MLP neurons of a small language model. Each row is named by its layer, matrix (gate and up: input weights; down: output weights) and neuron, and shows model dimensions 112-207. Each number is 200 + 20 x the weight over its row's rms, rounded and kept within 0 to 999. A neuron's up and down rows have the sign that makes its largest values positive.
After each neuron's rows, "fires after" lists the tokens most often just before its 100 highest values on Wikipedia text that the model never trained on; "fires before" lists the tokens most often just after its 100 highest values on Wikipedia text that the model never trained on.

L3.gate146,180,193,170,180,210,227,180,215,172,195,183,166,233,262,224,207,192,201,220,209,202,185,186,178,203,180,189,194,183,187,168,200,181,216,207,197,192,199,178,211,175,238,221,185,152,196,184,173,249,208,233,144,202,200,216,205,177,206,236,200,167,176,212,204,208,210,197,188,203,188,195,192,235,187,248,207,187,198,210,194,230,204,199,205,183,227,195,166,225,171,184,189,233,209,184,211
L3.up146,202,200,194,188,186,212,169,206,191,218,207,191,221,215,204,192,192,176,224,169,171,185,244,196,170,192,229,222,184,205,196,196,185,215,208,190,184,164,217,232,196,166,241,185,202,204,209,230,203,208,214,228,211,209,170,203,185,190,189,198,221,200,208,214,253,209,236,204,164,183,212,205,193,197,181,219,211,207,188,211,208,216,218,194,159,215,151,187,197,198,169,174,207,218,235,183
L3.down146,194,202,224,202,211,223,211,185,229,191,204,226,206,210,198,235,202,176,216,198,193,245,180,140,192,234,212,213,173,171,266,196,222,246,181,200,221,224,164,202,193,211,213,174,215,180,238,219,184,197,193,154,220,191,187,219,184,191,240,216,171,175,156,198,204,213,203,181,193,201,196,212,196,187,199,178,166,195,165,178,214,196,199,191,202,195,187,207,202,202,198,260,186,200,200,178
fires after: " C", " M", "c", "ic", " w", "s"
fires before: "l", "m", "s", "re", "im", "e"

L4.gate156,216,196,221,173,201,199,197,228,215,192,195,172,175,208,217,191,200,209,188,194,190,175,197,189,201,180,211,222,193,220,209,215,203,192,231,172,222,179,229,199,183,177,185,240,222,193,209,205,183,185,206,228,208,213,186,190,226,205,206,199,212,181,227,226,163,215,191,221,190,180,208,185,202,204,175,208,175,218,164,224,223,221,147,227,235,198,195,208,207,206,186,239,185,199,150,160
L4.up156,204,194,225,186,177,183,195,212,241,189,171,192,231,211,182,182,183,208,201,191,201,180,189,204,235,208,214,183,185,194,155,184,224,162,200,236,224,188,189,223,173,223,180,170,183,181,226,197,215,170,237,223,221,177,182,175,240,184,185,187,216,177,201,186,169,216,201,195,209,235,200,223,194,199,198,169,211,161,180,201,211,190,199,204,201,225,181,236,187,222,212,211,199,197,219,197
L4.down156,188,234,219,224,206,158,203,198,159,208,221,201,228,190,211,166,222,195,176,157,191,219,198,195,196,170,199,210,187,200,208,210,154,232,204,196,200,164,189,213,197,228,205,189,198,177,169,181,211,178,215,183,229,208,208,193,216,190,199,213,203,219,175,218,217,188,178,247,224,229,202,228,206,221,228,198,211,199,234,204,189,189,243,232,215,212,192,177,175,199,182,188,197,180,190,183
fires after: "e", " f", " F", " se", "re"
fires before: "ur", "her", "ure", "ons", "us"

L3.gate178,187,229,193,173,192,229,212,180,209,256,230,214,193,227,239,207,204,218,216,220,186,196,213,183,184,209,191,194,196,239,199,214,211,193,209,203,189,220,236,189,182,183,209,215,201,206,211,213,208,194,180,199,224,216,165,172,193,227,176,181,230,194,217,204,220,184,207,185,218,202,185,180,191,170,175,168,241,211,190,157,197,228,216,205,184,212,237,207,217,201,239,205,217,199,158,193
L3.up178,215,229,208,190,230,198,193,212,184,175,207,173,207,214,193,155,188,229,175,195,192,213,224,232,192,167,226,208,200,190,190,189,202,185,200,176,201,160,209,167,207,136,184,179,193,194,200,214,196,189,167,236,168,182,216,187,228,226,225,211,194,236,203,203,192,227,175,212,190,284,188,190,215,244,203,217,210,203,203,190,206,225,212,214,178,198,218,215,231,184,220,233,216,180,206,221
L3.down178,220,198,215,167,207,205,168,191,223,202,180,214,209,192,210,213,193,203,150,178,199,188,186,184,162,198,212,192,181,201,199,193,184,205,220,217,186,196,224,182,198,181,190,186,176,189,248,192,202,205,256,177,218,176,257,206,164,166,196,210,205,205,257,225,213,186,224,163,185,228,178,241,203,195,214,220,195,211,213,210,202,235,189,196,208,187,162,204,219,229,234,179,193,226,179,198
fires after: "ri", " de", "ot", " or", "r"
fires before: "ut", "all", "ed", "it"

L4.gate61,209,227,205,204,170,198,201,233,183,210,210,176,210,195,210,244,204,203,223,201,218,226,212,207,194,192,183,212,175,222,234,179,210,182,204,209,199,184,190,196,230,195,171,209,200,234,217,179,194,227,179,217,188,172,179,228,196,212,184,230,187,193,191,224,172,214,207,183,232,192,183,169,221,196,191,193,206,195,151,199,203,213,218,214,176,169,163,187,207,197,160,200,218,223,199,209
L4.up61,176,194,210,185,197,187,191,193,187,211,168,144,181,203,226,174,183,199,200,198,191,200,193,192,202,199,166,187,200,210,211,188,196,185,174,201,218,168,183,212,177,218,218,179,230,213,191,184,207,246,241,221,202,239,197,195,204,198,188,181,231,194,169,239,214,216,195,222,255,205,191,227,209,204,178,185,192,202,194,219,196,176,213,209,214,230,209,181,171,188,201,256,210,233,192,188
L4.down61,230,225,189,219,214,207,186,214,231,213,189,199,193,197,190,192,183,226,172,187,176,226,196,182,201,196,184,220,205,223,218,186,175,223,198,196,192,181,191,183,216,165,216,207,190,192,191,216,192,226,224,193,197,222,208,201,220,199,195,168,249,234,196,200,179,214,216,157,185,192,209,215,203,186,213,194,233,188,218,225,183,188,213,191,161,167,163,187,203,188,185,176,221,223,193,176
fires after: " t", " th", " T", "at", " b", "y"
fires before: "d", "at", "ed", "th", "le", "as"

L4.gate406,234,229,212,191,186,183,203,180,199,203,238,236,211,186,218,220,226,222,192,183,222,205,230,207,204,203,184,202,170,231,203,166,189,192,209,183,194,184,191,216,210,184,210,204,209,194,230,205,201,151,202,234,167,176,223,231,202,189,201,207,201,215,209,195,175,188,214,186,175,169,167,213,196,175,234,202,216,201,184,168,197,180,177,195,183,195,178,174,166,223,210,210,210,220,203,185
L4.up406,201,200,225,163,209,209,194,216,177,191,190,144,192,193,195,240,171,189,191,223,205,210,163,193,204,226,181,193,196,214,238,207,200,201,228,177,208,213,212,210,204,221,239,216,220,193,188,196,221,229,231,189,183,234,168,227,159,199,222,179,206,203,192,192,196,215,204,179,216,166,220,177,203,159,205,190,207,220,214,157,195,195,218,183,200,203,217,166,192,197,212,198,206,237,245,147
L4.down406,174,205,205,193,201,193,195,182,230,216,194,215,230,221,202,193,212,193,183,212,183,187,233,174,186,251,180,217,186,190,192,173,193,217,180,192,210,210,186,174,181,194,191,204,209,175,223,214,238,202,189,188,170,239,213,212,215,173,219,183,195,181,200,164,175,199,227,192,194,184,202,175,225,225,252,179,216,222,189,217,221,199,176,207,172,180,194,197,216,183,226,218,177,190,224,243
fires after: " m", " M", " v", " the", " in", " on"
fires before: "ch", "i", "al", "ri", "ia"

L2.gate650,190,208,187,238,198,202,200,231,154,215,237,194,179,196,184,222,252,210,198,203,199,210,203,162,218,201,254,190,208,249,215,209,197,177,196,237,160,208,225,214,202,195,179,216,202,191,196,224,192,204,186,177,200,215,221,203,200,184,213,194,221,215,182,202,215,209,195,173,185,241,183,189,243,180,204,221,194,188,192,222,160,192,197,212,170,188,174,208,235,195,215,178,159,206,226,180
L2.up650,218,186,187,202,199,185,200,193,229,189,202,183,230,175,189,162,247,185,142,202,193,185,208,186,224,180,202,207,214,223,184,196,178,198,221,198,182,199,206,210,157,225,193,181,186,167,190,208,202,231,208,209,218,172,164,150,163,228,227,177,208,186,163,203,212,207,211,174,220,187,220,191,204,198,250,201,194,171,175,217,248,235,204,203,186,214,193,206,212,215,175,198,197,216,234,206
L2.down650,158,187,188,225,188,220,210,206,223,237,206,185,193,243,206,166,233,232,161,182,201,227,178,208,208,185,233,208,198,213,211,212,211,191,190,209,179,242,202,206,175,204,193,175,208,179,219,187,204,227,188,217,206,230,195,196,206,194,216,188,206,168,184,185,174,173,177,197,191,219,220,188,204,185,201,184,183,194,197,202,166,180,204,238,218,198,192,195,188,224,203,181,225,228,215,171
fires after: "und", " ", "iv", "ang", "en", "ent"
fires before: "ion", " the", "g", "ab", "em", "ed"

L4.gate146,211,199,256,201,236,225,171,203,176,194,196,192,222,186,205,200,201,216,208,230,217,191,222,184,220,209,199,185,189,196,175,231,193,212,204,218,211,249,234,212,210,190,190,195,196,205,186,273,189,188,219,186,206,205,242,181,166,205,181,204,216,216,221,189,219,199,181,196,190,233,216,189,244,175,226,169,213,191,194,216,209,215,188,232,199,205,189,222,173,236,184,172,203,192,157,185
L4.up146,227,182,209,161,187,192,184,200,212,209,238,219,231,219,207,175,189,178,171,209,208,190,237,176,195,198,213,164,157,195,205,189,181,191,221,173,211,203,205,220,184,208,216,170,236,192,203,227,188,184,185,200,211,177,188,167,216,196,199,189,160,219,192,223,167,188,202,187,175,237,196,196,206,193,198,181,206,208,178,219,239,213,243,204,208,167,194,219,204,215,187,187,217,219,155,167
L4.down146,223,196,209,213,238,210,210,207,187,205,157,197,188,206,195,207,206,199,186,229,202,207,202,174,214,236,212,194,224,217,188,203,195,205,197,225,166,209,217,171,203,195,217,185,213,208,205,228,235,177,233,171,236,168,225,170,221,219,204,210,183,212,210,196,238,244,184,200,216,184,207,161,187,199,212,197,171,180,193,221,196,180,198,213,208,202,187,179,219,205,173,220,236,186,199,195
fires after: " m", " c", " M", " C", " an", "he"
fires before: "r", "ur", "er", "is", "her"

L2.gate603,213,219,234,200,177,198,189,224,186,189,205,195,186,213,241,223,195,204,208,218,229,175,185,187,204,203,195,199,196,205,234,230,202,164,246,191,233,195,164,214,211,152,227,222,215,200,232,201,216,210,198,201,202,224,149,198,201,196,203,193,211,157,172,224,191,163,178,196,246,201,193,188,194,207,195,180,212,208,186,213,208,203,191,216,184,232,217,192,207,159,198,183,198,197,170,231
L2.up603,189,180,230,232,192,195,241,231,218,210,213,228,177,209,215,206,205,207,214,187,188,214,203,217,211,191,210,187,197,168,226,229,214,192,199,187,168,168,194,219,232,195,221,167,212,195,207,203,204,218,184,168,214,198,223,170,204,243,198,184,194,203,209,172,212,159,201,161,196,199,244,185,223,214,196,190,223,205,226,207,169,249,168,184,187,225,226,193,210,167,165,186,200,188,185,209
L2.down603,206,228,196,194,207,197,244,186,212,214,156,182,167,200,214,166,188,181,223,186,235,187,204,206,181,210,220,175,211,199,224,199,187,197,245,202,226,187,236,202,190,182,220,180,209,186,195,206,196,244,188,198,212,209,198,170,199,192,212,205,238,188,231,187,215,186,209,194,187,196,195,247,185,237,182,190,184,177,224,211,199,218,193,165,211,210,206,209,245,222,178,207,170,197,155,190
fires after: " f", "o", " F", "ri"
fires before: "b", "ot", "s", "us"

L3.gate194,221,230,222,186,171,199,191,205,195,204,220,190,169,168,205,190,197,163,163,225,197,199,235,213,190,163,201,203,196,208,230,186,207,133,188,203,243,185,186,220,169,214,194,214,166,199,243,208,216,223,208,193,192,231,197,198,207,232,202,190,204,183,219,208,195,187,175,199,191,248,219,198,202,195,212,201,222,227,216,208,240,172,222,211,199,182,181,183,192,186,178,185,201,188,162,191
L3.up194,207,186,244,185,189,201,231,181,186,203,189,220,194,227,215,259,210,199,224,236,178,213,205,151,189,202,196,181,219,235,206,196,193,197,181,209,218,221,159,194,199,184,197,217,164,193,223,200,192,204,191,221,209,210,215,217,183,199,204,202,213,226,183,191,215,212,253,236,188,238,195,190,182,201,212,221,199,217,191,199,218,195,215,188,173,198,181,218,162,266,211,207,163,192,165,180
L3.down194,203,201,225,212,180,180,226,200,236,164,217,195,167,219,178,183,185,216,179,205,204,188,257,184,194,181,249,207,193,218,204,224,232,190,194,210,224,196,165,201,197,212,157,179,197,181,198,191,205,196,206,233,191,200,195,207,192,188,192,199,195,198,195,213,179,196,165,214,200,231,188,223,167,196,212,216,226,209,191,225,185,198,201,198,163,225,201,169,184,199,199,194,198,218,187,206
fires after: " s", " S", " d", " D", "re", "-"
fires before: "ond", "re", "hn", "e", "id"